config = dict(
    hidden_size=192,
    num_key_value_heads=3,
    intermediate_size=768,
    vocab_size=8192,
    hidden_act='tanh_gelu',
    positions='learned',
    parallel_block=False,
    optimizer='adamw',
    learning_rate=0.00251,
    lr_head=0.0074,
    warmup_steps=383,
    schedule='cos',
    dataset='wikipedia_en',
)
MLP neurons of a small language model. Each row is named by its layer, matrix (up: input weights; down: output weights) and neuron, and shows model dimensions 16-143. Each number is 50 + 15 x the weight over its row's rms, rounded and kept within 0 to 99.
After each neuron's rows, "fires after" lists the tokens most often just before its 100 highest values on Wikipedia text that the model never trained on; "fires before" lists the tokens most often just after its 100 highest values on Wikipedia text that the model never trained on. A number after a token or word is its count.

L12.up138:42 34 28 56 49 35 37 40 38 27 68 39 59 37 64 69 44 55 69 53 57 74 62 68 46 61 55 54 35 32 50 79 37 46 56 72 44 72 36 40 41 31 90 39 42 54 60 62 52 42 17 37 26 52 47 63 73 44 78 30 66 54 32 66 30 18 70 40 62 45 55 48 52 50 71 65 47 26 63 21 51 46 46 39 40 43 26 40 42 52 54 61 86 67 38 90 42 61 56 50 46 55 69 50 59 56 29 51 57 46 64 62 47 77 59 63 38 73 50 32 47 76 27 70 55 63 56 53
L12.down138:46 68 60 47 54 34 29 33 65 54 48 71 76 24 53 50 52 59 43 46 51 20 72 41 43 34 47 34 58 55 46 41 42 39 61 41 37 49 56 46 64 63 54 71 46 68 29 59 58 44 51 43 51 45 60 65 37 48 32 42 68 33 50 59 63 34 63 72 54 26 99 15 48 33 38 37 97 45 68 54 55 77 55 86 69 67 30 50 41 36 36 67 42 67 66 17 24 27 44 31 42 13 37 43 79 61 54 25 45 53 63 39 29 46 39 73 66 59 45 42 49 49 48 19 52 41 41 37
fires after: "\n\n" 76, "=" 13
fires before: "=" 63

L11.up128:50 46 27 70 39 48 27 41 39 59 48 44 58 57 35 67 51 42 33 49 45 70 32 60 50 69 65 45 47 61 33 45 58 70 49 73 50 61 35 65 40 36 47 74 44 55 76 57 40 70 54 39 59 30 56 48 41 25 66 81 69 17 52 49 35 44 51 57 65 43 51 49 45 66 67 45 41 58 54 28 55 66 46 43 74 34 39 54 37 68 63 47 67 42 37 53 41 76 56 20 41 54 54 54 44 68 73 60 63 54 60 79 42 72 60 56 35 77 42 38 34 64 54 66 42 60 63 70
L11.down128:49 43 69 65 51 51 46 45 30 46 60 33 51 21 47 57 30 64 39 17 68 43 46 46 40 50 59 41 64 52 63 54 31 68 49 74 45 60 45 31 38 57 80 61 36 64 59 45 56 32 60 45 40 56 58 79 59 62 46 43 41 77 25 73 46 35 47 60 32 56 42 49 75 43 42 59 69 46 36 70 38 38 26 75 43 19 47 63 49 50 75 60 36 55 57 64 50 29 34 74 47 23 54 44 58 43 27 43 67 27 37 46 45 40 50 73 62 64 51 43 20 42 36 69 31 32 25 54
fires after: "\n\n" 68, "\n" 5
fires before: "=" 65

L13.up505:60 40 58 47 41 39 58 46 42 53 31 68 72 83 50 46 49 22 73 46 47 47 53 61 61 46 44 73 46 76 52 56 52 99 59 39 44 30 53 63 50 57 62 75 40 59 58 47 59 37 66 34 47 49 33 50 60 51 67 61 43 37 34 52 17 29 80 38 43 55 44 62 49 49 54 62 38 51 38 23 41 71 61 26 48 40 47 55 38 55 36 51 84 47 42 72 62 49 80 56 49 09 42 65 43 68 34 52 56 58 55 56 41 53 58 56 56 52 51 38 29 84 22 71 14 49 56 52
L13.down505:52 54 55 59 69 50 47 71 54 60 69 49 52 21 60 62 42 70 48 60 55 25 65 22 61 40 46 21 48 66 20 39 50 22 29 68 63 66 58 59 40 68 19 24 46 57 66 18 53 37 30 55 57 61 85 40 58 68 45 64 74 59 58 49 67 58 15 56 43 15 50 38 40 47 36 57 57 66 65 80 74 38 47 49 53 39 56 50 74 52 31 40 45 40 43 44 25 51 19 31 72 52 31 47 86 41 53 52 36 47 36 46 63 59 45 58 48 55 63 62 74 57 50 27 58 48 45 55
fires after: "|" 43, " |" 38, "-" 8, " (" 4
fires before: "|" 55, "–" 11, "." 11, "\n" 5, "-" 5, " |" 4

L12.up413:36 33 30 77 61 58 41 44 65 54 33 62 50 39 34 54 38 74 47 53 52 73 43 45 59 69 54 48 42 65 44 51 17 76 48 28 66 59 68 46 68 50 58 22 62 27 61 55 63 47 35 45 60 36 48 34 62 20 88 50 63 64 43 52 37 47 49 52 46 60 41 38 32 50 63 19 49 55 66 53 65 51 56 71 61 39 33 74 50 51 57 40 36 41 50 70 79 36 74 31 57 51 74 76 34 50 43 58 46 43 35 45 62 46 59 46 35 77 50 53 46 50 39 52 45 71 36 25
L12.down413:75 41 51 39 47 56 59 45 58 75 30 59 47 43 45 60 70 48 62 33 41 54 36 15 49 37 48 65 58 47 78 56 39 45 50 51 69 32 61 39 48 76 58 54 45 57 23 50 51 66 43 45 67 74 60 70 80 50 31 28 69 24 61 62 27 60 54 54 52 36 34 42 45 74 58 50 56 53 66 68 99 57 33 29 76 47 53 39 46 22 54 34 38 17 41 25 39 35 73 50 59 31 43 47 52 64 28 52 46 76 69 58 68 37 42 71 54 53 80 36 43 22 40 51 42 65 61 63
fires after: "-" 62, "|" 15
fires before: "-" 54, "|" 23

L3.up88:47 55 50 68 46 63 53 50 65 60 39 29 56 95 37 57 32 49 66 43 53 55 51 53 82 52 16 43 21 62 35 68 57 78 37 58 55 52 51 69 56 48 51 50 52 47 52 35 48 61 34 44 60 47 55 52 40 45 54 39 54 32 49 46 23 50 46 64 25 63 34 44 46 51 47 65 34 34 33 14 53 81 73 41 57 46 42 61 37 88 52 69 46 49 48 52 35 53 58 06 42 62 64 61 71 15 54 59 24 66 60 58 38 82 54 34 51 48 30 39 64 54 30 79 30 60 66 61
L3.down88:71 62 56 67 52 53 65 55 48 47 60 61 45 34 48 37 52 41 54 20 60 36 49 77 35 54 35 44 58 77 50 49 53 70 62 43 61 60 27 72 48 70 21 55 44 29 60 48 46 64 31 42 48 27 55 63 60 52 65 78 55 37 48 66 19 74 46 55 35 92 54 21 50 42 49 54 34 65 17 52 58 66 40 38 54 50 58 66 47 35 55 42 51 19 75 54 54 41 46 36 62 44 62 37 68 68 68 65 34 76 80 33 59 35 54 75 54 62 49 37 56 63 32 52 39 51 65 62
fires after: " |" 40, "|" 17, "-" 6, "=" 4
fires before: " |" 46, " (" 11

L13.up228:42 76 28 84 57 83 50 36 46 65 14 50 57 54 24 67 57 47 54 48 55 75 45 52 32 51 56 39 31 78 43 56 42 78 46 46 43 59 40 60 30 36 75 44 43 56 64 09 57 55 45 55 54 59 25 52 53 11 49 37 62 55 57 59 42 50 70 35 53 60 34 42 51 35 41 56 43 60 49 28 47 50 37 50 48 63 42 61 31 55 39 68 51 55 39 51 78 55 74 44 29 59 59 66 65 52 20 36 41 40 58 68 31 42 20 72 72 65 43 06 58 11 41 60 39 61 49 57
L13.down228:74 51 47 53 63 45 59 65 53 40 29 50 57 53 46 64 66 21 65 21 55 42 39 34 57 37 39 72 45 58 44 38 31 62 34 43 61 79 22 38 52 64 67 38 45 89 65 60 52 81 66 56 50 37 63 61 40 20 46 59 49 64 32 67 55 52 33 35 39 72 84 52 50 42 52 44 71 60 54 51 51 56 71 67 54 38 43 33 37 55 40 74 37 46 51 50 76 54 54 37 36 28 66 31 66 55 54 61 49 42 79 50 42 19 66 45 47 28 80 33 37 50 50 42 46 49 52 53
fires after: "\n\n" 88, "\n" 5
fires before: "=" 92

L13.up615:45 61 39 44 61 53 62 37 45 43 56 69 44 60 58 69 54 49 71 33 46 52 11 60 57 53 58 29 65 55 48 40 20 65 45 76 69 26 63 56 68 37 40 38 39 38 46 45 38 67 24 31 55 58 35 44 41 66 72 47 64 48 38 68 42 57 34 47 46 47 38 50 66 59 64 23 63 52 61 50 60 52 57 48 23 28 34 80 48 34 65 45 35 58 23 58 63 17 68 52 40 47 53 68 56 48 47 39 40 45 38 53 40 53 49 43 60 56 55 57 51 37 63 55 27 63 57 60
L13.down615:42 42 17 28 66 52 37 33 55 50 29 62 32 57 36 47 81 53 67 48 35 30 25 42 61 26 31 12 69 42 41 32 50 61 58 44 43 46 71 41 23 47 55 63 22 38 47 61 79 83 48 47 37 61 32 81 36 45 42 38 40 67 88 86 52 55 32 63 43 60 59 47 63 49 64 31 68 53 52 38 62 52 49 45 40 35 65 67 64 45 39 43 41 66 45 66 51 82 34 60 55 64 53 62 40 46 35 47 67 38 25 40 66 47 35 48 59 73 50 50 68 59 53 48 50 56 29 51
fires after: "-" 98
fires before: "-" 93, "|" 6

L16.up265:70 52 51 59 36 42 45 66 53 22 59 44 62 57 48 54 47 39 35 55 63 57 36 67 59 40 81 59 56 57 24 61 69 35 45 62 47 29 65 23 73 46 61 38 42 44 81 47 65 63 33 32 66 63 21 41 42 48 73 58 60 47 65 51 54 78 59 30 47 65 23 57 49 29 64 73 47 53 55 53 66 83 49 60 52 73 35 62 58 17 56 40 44 46 34 52 54 36 68 71 46 27 61 39 57 11 41 71 35 64 46 54 57 53 24 36 47 83 68 58 44 61 45 32 49 64 63 26
L16.down265:34 53 73 52 30 53 38 46 52 34 55 37 26 65 52 58 51 58 52 72 54 50 51 39 30 49 61 69 39 79 44 50 67 33 55 42 51 59 55 50 50 64 41 80 60 49 50 60 56 23 37 49 40 38 51 39 40 53 47 22 41 73 32 52 26 53 49 62 69 40 39 51 56 29 51 48 49 61 39 39 56 56 31 83 29 41 05 44 22 54 46 49 69 93 39 48 43 65 52 69 81 60 50 26 39 60 40 57 54 42 52 17 48 54 25 42 51 25 30 51 51 56 38 34 33 72 64 54
fires after: "=" 68, " =" 4
fires before: "\n" 38, "\n\n" 33, ")" 6

L13.up143:45 64 51 41 27 66 62 48 51 49 58 56 61 69 66 41 60 29 48 29 46 83 64 76 44 47 62 54 62 43 52 33 51 46 80 41 50 61 42 55 64 54 61 89 49 66 35 33 51 45 33 27 50 33 39 97 60 67 42 74 57 62 44 68 56 48 39 59 40 55 46 75 50 63 73 61 34 45 45 36 60 49 63 54 72 51 45 66 33 40 48 67 57 44 51 37 47 45 76 14 36 17 66 38 55 27 59 54 49 45 57 35 38 43 61 37 49 46 52 16 41 54 23 46 43 49 46 54
L13.down143:42 44 62 64 65 62 46 49 51 40 61 39 16 25 30 39 50 38 13 56 70 51 61 40 63 46 58 18 57 56 63 38 50 64 38 54 70 61 54 29 44 54 53 35 66 53 53 42 87 42 61 43 40 42 81 35 33 33 61 68 51 58 45 42 54 49 56 34 32 59 76 34 41 48 62 65 65 36 38 56 45 91 48 48 43 42 48 40 86 59 40 56 26 38 34 66 51 40 25 62 54 68 74 71 71 48 35 49 42 36 34 53 87 68 48 48 19 58 46 73 72 31 65 37 41 62 52 50
fires after: " |" 52, ";" 13, "." 11
fires before: " |" 37, ";" 13, "." 11, "1" 5

L9.up508:65 30 23 63 52 30 62 66 47 58 83 30 47 55 35 51 24 36 42 66 44 57 46 46 65 48 27 31 51 59 40 69 56 91 76 68 50 35 59 77 62 55 30 64 60 50 64 57 51 63 35 36 65 42 43 60 56 51 38 51 65 43 38 53 09 27 44 56 51 43 31 76 46 53 67 64 37 49 52 39 52 63 55 55 65 57 28 63 71 54 55 56 23 59 15 70 39 33 67 50 63 19 38 52 64 39 39 62 52 44 83 87 65 43 41 21 78 48 32 27 49 42 77 55 31 61 51 55
L9.down508:49 72 21 40 44 29 44 99 58 68 74 45 55 38 26 46 46 35 34 86 27 42 62 31 66 44 43 36 40 77 57 65 65 79 40 40 49 50 48 56 56 64 44 28 55 50 74 44 71 50 51 56 64 52 38 61 74 59 54 64 63 54 23 43 15 59 28 40 28 18 25 51 39 44 29 54 34 68 34 49 45 61 68 52 71 30 42 54 55 52 76 37 41 44 27 53 50 54 44 55 60 69 36 57 68 71 55 53 32 42 44 57 60 64 53 69 54 43 41 43 39 54 66 64 23 51 47 77
fires after: " |" 37, "\n" 12, "-" 10, ";" 6, " –" 5, "|" 4
fires before: " |" 40, "\n" 15, ":" 10, "–" 5, " –" 5

L14.up180:33 64 60 54 63 64 30 67 45 26 42 39 51 33 00 51 46 15 77 56 66 40 53 81 50 58 46 38 61 48 51 54 66 50 41 69 62 72 40 72 71 43 52 62 56 54 49 58 62 73 41 49 63 67 38 51 53 55 44 20 67 60 48 62 51 56 39 41 13 58 31 60 40 26 54 44 54 71 63 49 40 54 86 44 21 70 32 68 37 46 69 57 83 59 63 72 48 29 51 39 34 67 28 62 49 42 81 58 59 51 39 41 79 61 22 40 55 44 50 32 29 66 49 75 57 54 47 18
L14.down180:44 46 32 40 64 48 59 48 68 22 55 47 44 32 41 45 43 42 60 34 27 85 44 62 39 50 35 47 29 65 53 66 53 28 31 69 24 27 52 26 67 28 44 57 51 46 74 39 79 69 48 38 71 64 40 39 61 46 38 38 82 36 20 55 51 61 59 53 15 61 39 54 80 36 03 64 38 63 40 54 70 40 49 61 52 28 41 56 50 65 53 27 53 44 87 49 41 38 72 44 70 60 63 50 50 37 60 36 57 31 49 40 77 33 62 45 48 32 58 55 42 42 44 53 43 58 59 32
fires after: "=" 100
fires before: "\n" 62, "\n\n" 33, "=" 5

L11.up308:38 38 53 73 64 61 39 38 17 35 38 53 55 69 63 47 39 70 57 58 66 55 25 47 40 34 58 58 53 33 33 49 24 81 42 67 65 41 69 75 56 44 56 43 67 42 55 25 73 47 41 21 72 71 40 54 53 15 65 59 25 49 50 63 40 33 45 58 58 44 41 44 50 75 40 58 08 17 65 42 60 63 23 68 50 66 49 44 59 59 47 67 42 72 42 72 35 47 67 10 53 70 51 97 57 69 49 37 41 43 61 70 48 40 30 41 30 48 42 35 40 49 45 42 16 60 54 27
L11.down308:49 55 34 42 56 44 46 35 36 34 18 42 49 45 48 52 09 62 45 45 55 58 32 40 53 41 61 21 68 55 60 50 30 82 32 64 78 55 69 81 16 38 46 45 88 63 44 68 42 71 34 40 49 39 50 56 64 59 66 45 27 32 49 74 40 57 38 33 28 75 32 50 37 84 45 36 40 27 62 56 72 33 48 49 66 41 50 78 44 46 22 57 40 42 50 46 79 31 82 57 69 42 60 34 42 53 52 52 75 41 48 61 39 56 41 51 37 28 57 52 31 52 63 54 39 64 38 37
fires after: "|" 64, "-" 8, " |" 6
fires before: "-" 68, " |" 9

L14.up357:76 39 43 45 44 56 47 43 52 82 33 46 27 59 57 56 69 69 66 57 55 65 33 52 54 35 55 61 66 34 11 78 27 63 39 56 70 55 75 52 89 51 41 56 57 29 51 31 58 31 34 27 33 72 46 56 45 39 84 49 64 34 77 59 50 55 44 57 65 69 33 39 23 48 67 38 65 37 28 27 40 48 36 82 52 48 48 48 59 65 54 65 25 38 40 59 63 59 60 50 36 37 32 75 68 55 67 35 48 52 49 48 44 79 71 61 60 58 60 67 50 55 55 52 12 53 41 34
L14.down357:33 67 47 31 51 68 49 53 71 53 46 40 40 60 40 50 47 70 60 43 38 46 44 38 43 47 24 38 49 58 47 49 00 44 17 51 67 58 62 58 61 42 56 59 59 48 73 40 36 46 55 47 32 28 43 36 55 70 62 47 35 49 71 77 23 62 62 61 62 59 00 57 59 63 36 32 67 54 44 30 26 51 33 70 50 50 14 56 76 60 73 47 65 71 41 81 60 45 65 71 65 53 44 54 70 42 40 34 50 68 56 63 65 35 40 78 34 41 40 61 38 53 42 53 23 44 47 41
fires after: " |" 72, "|" 18
fires before: " |" 76, "|" 5

L16.up262:62 68 37 53 61 61 55 63 48 55 68 64 82 53 07 37 27 44 58 44 09 68 36 58 50 63 46 47 33 72 63 73 68 50 59 80 33 36 53 40 55 45 55 55 59 75 47 73 53 47 33 44 50 41 49 60 67 56 64 54 54 36 42 59 47 60 55 63 77 45 30 41 25 43 49 75 65 56 56 64 42 45 28 36 34 47 46 68 40 26 59 75 56 35 26 55 67 55 90 48 29 60 51 61 66 41 52 41 55 28 55 34 64 38 56 34 52 54 57 10 66 49 51 53 24 73 65 50
L16.down262:58 53 83 88 43 45 49 51 74 28 47 51 24 55 47 47 53 53 21 67 50 38 44 31 61 78 49 61 57 61 42 47 17 37 45 37 64 66 44 72 38 33 70 67 46 47 69 51 56 58 52 56 65 59 43 26 41 45 48 49 82 62 72 42 78 48 64 45 53 30 28 63 50 37 49 81 72 83 56 44 46 43 20 41 29 61 16 44 30 23 40 74 39 38 37 67 37 44 26 37 71 66 17 52 27 57 65 38 40 43 33 68 63 36 60 48 48 37 54 35 56 48 53 50 35 48 54 64
fires after: "|" 30, "\n" 17, " re" 12, "-" 12, " pre" 8, " co" 8
fires before: " |" 25, "." 21, ":" 12

L16.up268:34 37 71 65 48 35 54 58 54 62 25 59 39 63 25 63 29 38 32 32 67 61 35 56 62 58 29 68 43 47 40 39 40 45 63 66 54 61 51 67 61 34 62 55 55 50 37 44 46 59 39 59 14 49 34 56 40 54 40 47 41 42 48 65 21 53 68 37 45 80 47 46 51 49 65 24 57 56 32 64 37 44 45 46 45 45 41 66 61 67 47 68 53 42 34 59 58 71 50 47 54 29 44 36 56 30 23 70 55 52 59 62 50 73 28 59 87 77 74 65 28 50 55 36 32 50 75 71
L16.down268:75 35 13 43 71 43 68 50 21 53 58 71 69 62 61 33 56 44 34 68 45 49 41 47 38 35 63 20 49 38 54 41 45 64 59 55 16 58 65 35 48 64 63 39 49 58 66 47 41 51 34 72 71 66 47 51 46 54 41 50 59 35 44 40 71 59 41 53 46 67 12 32 37 52 16 77 47 33 37 59 53 46 71 47 69 87 68 54 34 46 35 45 33 52 26 55 69 38 75 51 30 46 65 74 44 53 51 28 44 45 25 31 50 66 43 38 60 57 63 56 49 32 41 41 56 34 41 50
fires after: "-" 95
fires before: "-" 69, "\n" 21

L4.up483:46 43 63 56 56 41 37 69 38 70 41 78 55 47 38 49 46 59 41 52 51 36 31 71 80 53 61 47 38 49 11 58 50 33 37 57 52 48 42 60 62 42 46 84 40 53 79 56 55 80 43 20 44 48 49 39 53 55 64 51 69 67 57 56 22 46 66 37 57 41 38 53 27 48 66 41 36 33 44 40 53 44 47 49 31 67 33 70 52 42 86 39 64 52 41 62 39 20 63 41 34 42 54 59 52 46 66 66 61 49 46 94 37 65 72 48 46 69 60 65 36 69 57 68 11 71 47 58
L4.down483:60 51 64 49 72 45 74 59 49 63 67 24 61 28 54 57 57 41 28 58 35 54 44 38 48 37 49 50 45 57 21 34 38 59 54 62 52 45 44 75 49 34 66 57 39 67 43 19 44 56 51 34 60 71 50 51 52 44 71 39 87 37 52 50 57 22 36 51 34 17 50 56 64 82 48 54 32 76 56 36 54 64 56 29 57 65 52 42 86 48 62 47 64 60 39 56 71 38 50 55 57 16 48 72 40 35 67 51 48 14 64 42 50 61 46 49 54 37 45 87 52 64 54 77 15 51 68 51
fires after: "|" 83, "-" 6
fires before: "|" 82, " of" 7

L11.up230:63 45 48 76 50 53 39 49 46 59 03 73 62 32 57 68 33 32 54 56 72 56 45 63 52 57 42 47 34 75 46 58 51 45 33 53 73 33 40 41 48 30 37 70 27 64 71 45 64 63 66 47 29 66 79 38 66 58 81 56 53 46 43 66 69 37 56 42 34 35 34 33 53 34 69 50 63 51 47 57 36 58 54 44 39 88 50 79 51 38 48 55 49 39 36 34 48 57 39 44 36 45 77 49 57 68 24 71 63 46 45 69 11 45 65 50 51 46 29 48 52 68 24 79 30 63 58 32
L11.down230:44 62 40 62 31 26 70 31 36 64 49 41 60 44 53 69 28 52 60 50 70 83 54 64 61 55 43 38 48 72 49 36 38 46 33 67 64 41 41 38 17 37 57 43 36 68 91 50 32 51 41 66 35 49 89 38 31 31 70 59 54 46 39 57 42 47 43 58 46 73 99 49 42 54 58 62 35 62 48 57 49 71 55 27 39 55 78 63 68 61 64 43 41 58 61 57 31 54 33 20 52 49 48 48 46 41 35 51 30 17 40 63 37 52 67 19 47 57 51 38 41 45 47 58 47 52 55 38
fires after: "\n\n" 77, "\n" 5
fires before: "=" 63

L10.up257:61 59 28 64 58 46 42 51 54 43 55 57 47 35 39 67 57 51 45 48 48 35 61 46 60 47 47 31 60 62 64 38 67 54 55 64 55 33 34 50 66 39 63 56 86 68 73 29 72 45 55 49 37 27 32 63 23 00 26 53 48 42 28 92 34 32 50 63 31 89 46 41 59 20 50 40 54 48 71 49 55 36 54 46 41 35 42 42 63 40 63 55 59 82 60 53 50 38 48 45 53 50 74 56 57 65 44 42 49 34 24 65 43 72 51 40 44 63 45 75 38 55 76 69 42 52 24 53
L10.down257:40 47 49 53 67 52 32 63 43 38 66 51 56 56 28 34 60 70 57 43 53 39 37 45 42 65 38 56 45 52 48 28 38 50 42 64 35 82 38 41 53 29 53 55 48 45 51 79 33 57 68 46 44 49 56 37 69 57 78 33 46 54 83 40 43 68 60 50 63 36 52 66 21 84 66 62 46 51 10 66 47 55 65 22 59 51 46 35 51 49 39 26 58 39 59 59 63 64 45 38 60 25 50 17 38 45 46 50 47 45 39 78 71 73 57 52 50 44 33 68 41 78 34 28 64 37 60 86
fires after: " |" 29, " hold" 10, " Swing" 5, "  " 5, " made" 4
fires before: "|" 29, "  " 24, " the" 6

L16.up625:22 41 61 24 49 45 63 40 22 19 38 50 30 60 34 53 62 40 28 36 85 70 26 71 54 55 61 69 73 64 63 58 42 19 63 57 57 48 56 47 75 44 38 39 69 47 63 57 56 55 51 46 17 22 37 51 38 66 69 65 35 45 33 59 44 60 48 53 53 91 49 60 41 62 61 49 48 39 31 62 48 49 79 70 24 74 23 47 81 67 56 71 52 62 48 83 60 34 51 51 63 46 48 47 41 43 46 72 41 22 58 63 48 69 61 54 59 54 50 56 49 62 38 27 53 50 45 65
L16.down625:45 41 50 38 61 48 41 54 29 41 71 71 53 62 68 26 53 46 46 57 48 54 52 70 42 59 34 66 87 50 67 91 58 42 34 51 46 33 46 41 23 51 38 39 47 59 45 66 48 40 54 57 55 71 66 56 32 40 41 58 90 34 30 48 61 78 56 59 37 48 43 52 54 37 60 53 49 42 69 55 30 36 29 49 46 50 04 41 62 49 67 54 66 23 70 49 45 22 59 31 50 25 42 50 26 62 55 76 50 33 71 85 38 57 53 15 44 23 28 39 44 21 62 62 56 54 51 65
fires after: "-" 72, " pre" 8
fires before: "|" 72

L13.up311:38 53 59 61 44 47 43 61 58 50 48 76 51 70 50 54 52 40 36 64 37 55 40 43 58 67 70 51 40 59 47 45 71 26 44 83 58 22 46 69 46 45 62 63 23 50 49 35 52 49 44 42 57 63 32 32 51 63 60 65 70 68 37 45 29 72 52 46 38 82 41 49 30 59 44 18 17 49 53 49 42 66 32 23 37 53 34 62 49 50 60 42 59 50 18 46 52 71 98 70 21 53 58 41 77 47 78 42 55 37 59 62 62 54 19 34 50 44 80 35 33 37 68 50 34 56 56 20
L13.down311:51 61 36 64 44 37 79 12 98 67 65 62 36 55 49 06 60 81 28 44 71 44 36 74 45 56 30 47 73 49 80 61 51 38 56 43 61 45 27 35 61 48 47 54 40 50 40 44 60 29 55 63 36 61 47 53 50 68 48 48 75 54 53 48 27 71 40 72 41 34 55 47 49 60 46 48 60 32 81 52 81 60 52 25 52 65 50 46 56 51 34 38 52 64 45 51 56 65 31 44 72 42 72 30 53 34 66 57 36 36 34 41 28 37 66 58 64 44 65 70 65 60 38 49 47 66 23 68
fires after: "-" 52, " mid" 5, " U" 4
fires before: "|" 49, "S" 5

L10.up554:32 59 40 75 70 72 52 44 53 36 49 77 51 50 36 72 51 49 60 44 61 71 43 49 46 44 65 54 48 50 50 51 14 31 42 68 48 52 53 54 58 46 53 39 75 46 55 41 50 27 58 17 43 41 31 40 71 48 85 80 69 57 45 66 65 39 62 55 46 73 40 49 33 36 36 22 52 56 77 35 52 63 41 40 18 45 49 65 56 48 36 49 76 64 57 35 60 51 48 31 45 17 87 41 62 54 38 45 39 32 67 52 64 53 31 18 39 51 39 43 33 49 36 83 48 54 49 25
L10.down554:50 43 49 51 46 30 28 27 61 39 63 42 79 68 53 39 53 60 68 51 38 30 13 28 76 47 39 50 53 40 78 40 71 56 41 55 58 54 55 73 38 35 27 42 42 41 63 83 37 59 34 50 62 61 39 39 53 51 57 44 28 38 49 34 67 46 55 61 37 27 32 39 41 63 77 57 34 58 59 64 59 52 35 46 54 24 43 37 66 36 47 37 40 57 36 43 34 65 55 61 32 63 48 35 27 22 70 50 55 56 43 76 61 46 56 33 38 33 34 52 39 62 34 31 69 38 53 59
fires after: "-" 85
fires before: "|" 81, "-" 4

L11.up23:58 56 25 47 26 25 58 56 62 56 35 75 56 68 31 40 45 38 37 36 35 60 23 52 45 49 33 40 41 64 59 37 54 70 65 64 56 36 30 48 58 55 46 59 34 57 65 25 55 43 25 50 40 53 26 52 45 49 99 55 55 40 43 52 42 58 68 51 88 94 44 47 05 63 63 41 72 29 58 42 56 76 60 35 40 37 42 52 56 46 59 73 26 59 52 59 45 50 61 59 71 20 55 58 69 45 49 57 47 53 37 32 57 68 60 45 48 41 02 40 55 47 32 38 80 67 32 59
L11.down23:32 56 45 23 07 49 47 23 66 53 69 33 53 41 63 60 56 37 60 55 54 49 27 66 45 52 61 59 33 74 72 46 45 76 54 35 53 43 54 49 39 49 38 70 74 06 30 36 60 39 72 45 30 47 34 41 43 46 48 52 42 60 46 59 82 47 79 45 62 68 40 55 38 42 56 21 35 51 60 74 70 45 70 54 57 31 42 45 42 55 66 49 33 48 65 24 70 60 48 56 62 27 62 57 30 41 73 44 42 43 45 31 34 60 51 57 39 56 66 76 44 63 56 61 33 81 38 80
fires after: "-" 68, "." 12, "m" 5, "b" 5, " Ref" 4
fires before: "|" 68, " |" 9, "\n" 4

L16.up32:53 34 66 79 56 46 72 43 47 53 27 54 68 45 39 56 44 24 44 69 38 40 45 65 58 27 40 60 43 69 28 53 29 81 76 56 47 56 62 66 64 41 66 56 51 52 59 45 32 48 79 47 62 26 39 40 42 36 55 58 49 69 51 45 39 74 40 25 25 62 31 49 32 48 51 41 29 36 72 37 69 75 31 68 41 74 43 53 41 99 65 59 47 60 52 43 58 22 65 56 56 32 45 55 53 56 38 50 49 58 46 70 46 59 50 31 74 33 63 37 24 51 38 76 65 71 40 41
L16.down32:50 46 42 58 61 36 56 41 72 75 42 44 40 41 80 57 40 47 45 53 90 43 66 74 57 48 37 41 34 62 44 73 30 72 42 42 66 42 34 42 33 59 48 44 21 76 64 63 44 36 56 71 69 56 63 43 60 58 52 69 67 34 46 64 66 56 50 32 18 53 08 52 48 91 20 68 28 48 57 39 45 54 35 36 36 61 27 35 61 70 43 54 49 46 71 28 43 39 50 29 58 44 36 34 56 51 59 67 50 67 48 59 37 48 31 43 75 63 48 45 29 42 59 44 54 48 78 67
fires after: "=" 33, " A" 8, " c" 7, "ulu" 7, " M" 5, "-" 5
fires before: "=" 35, " opt" 5, " pal" 5, ":" 5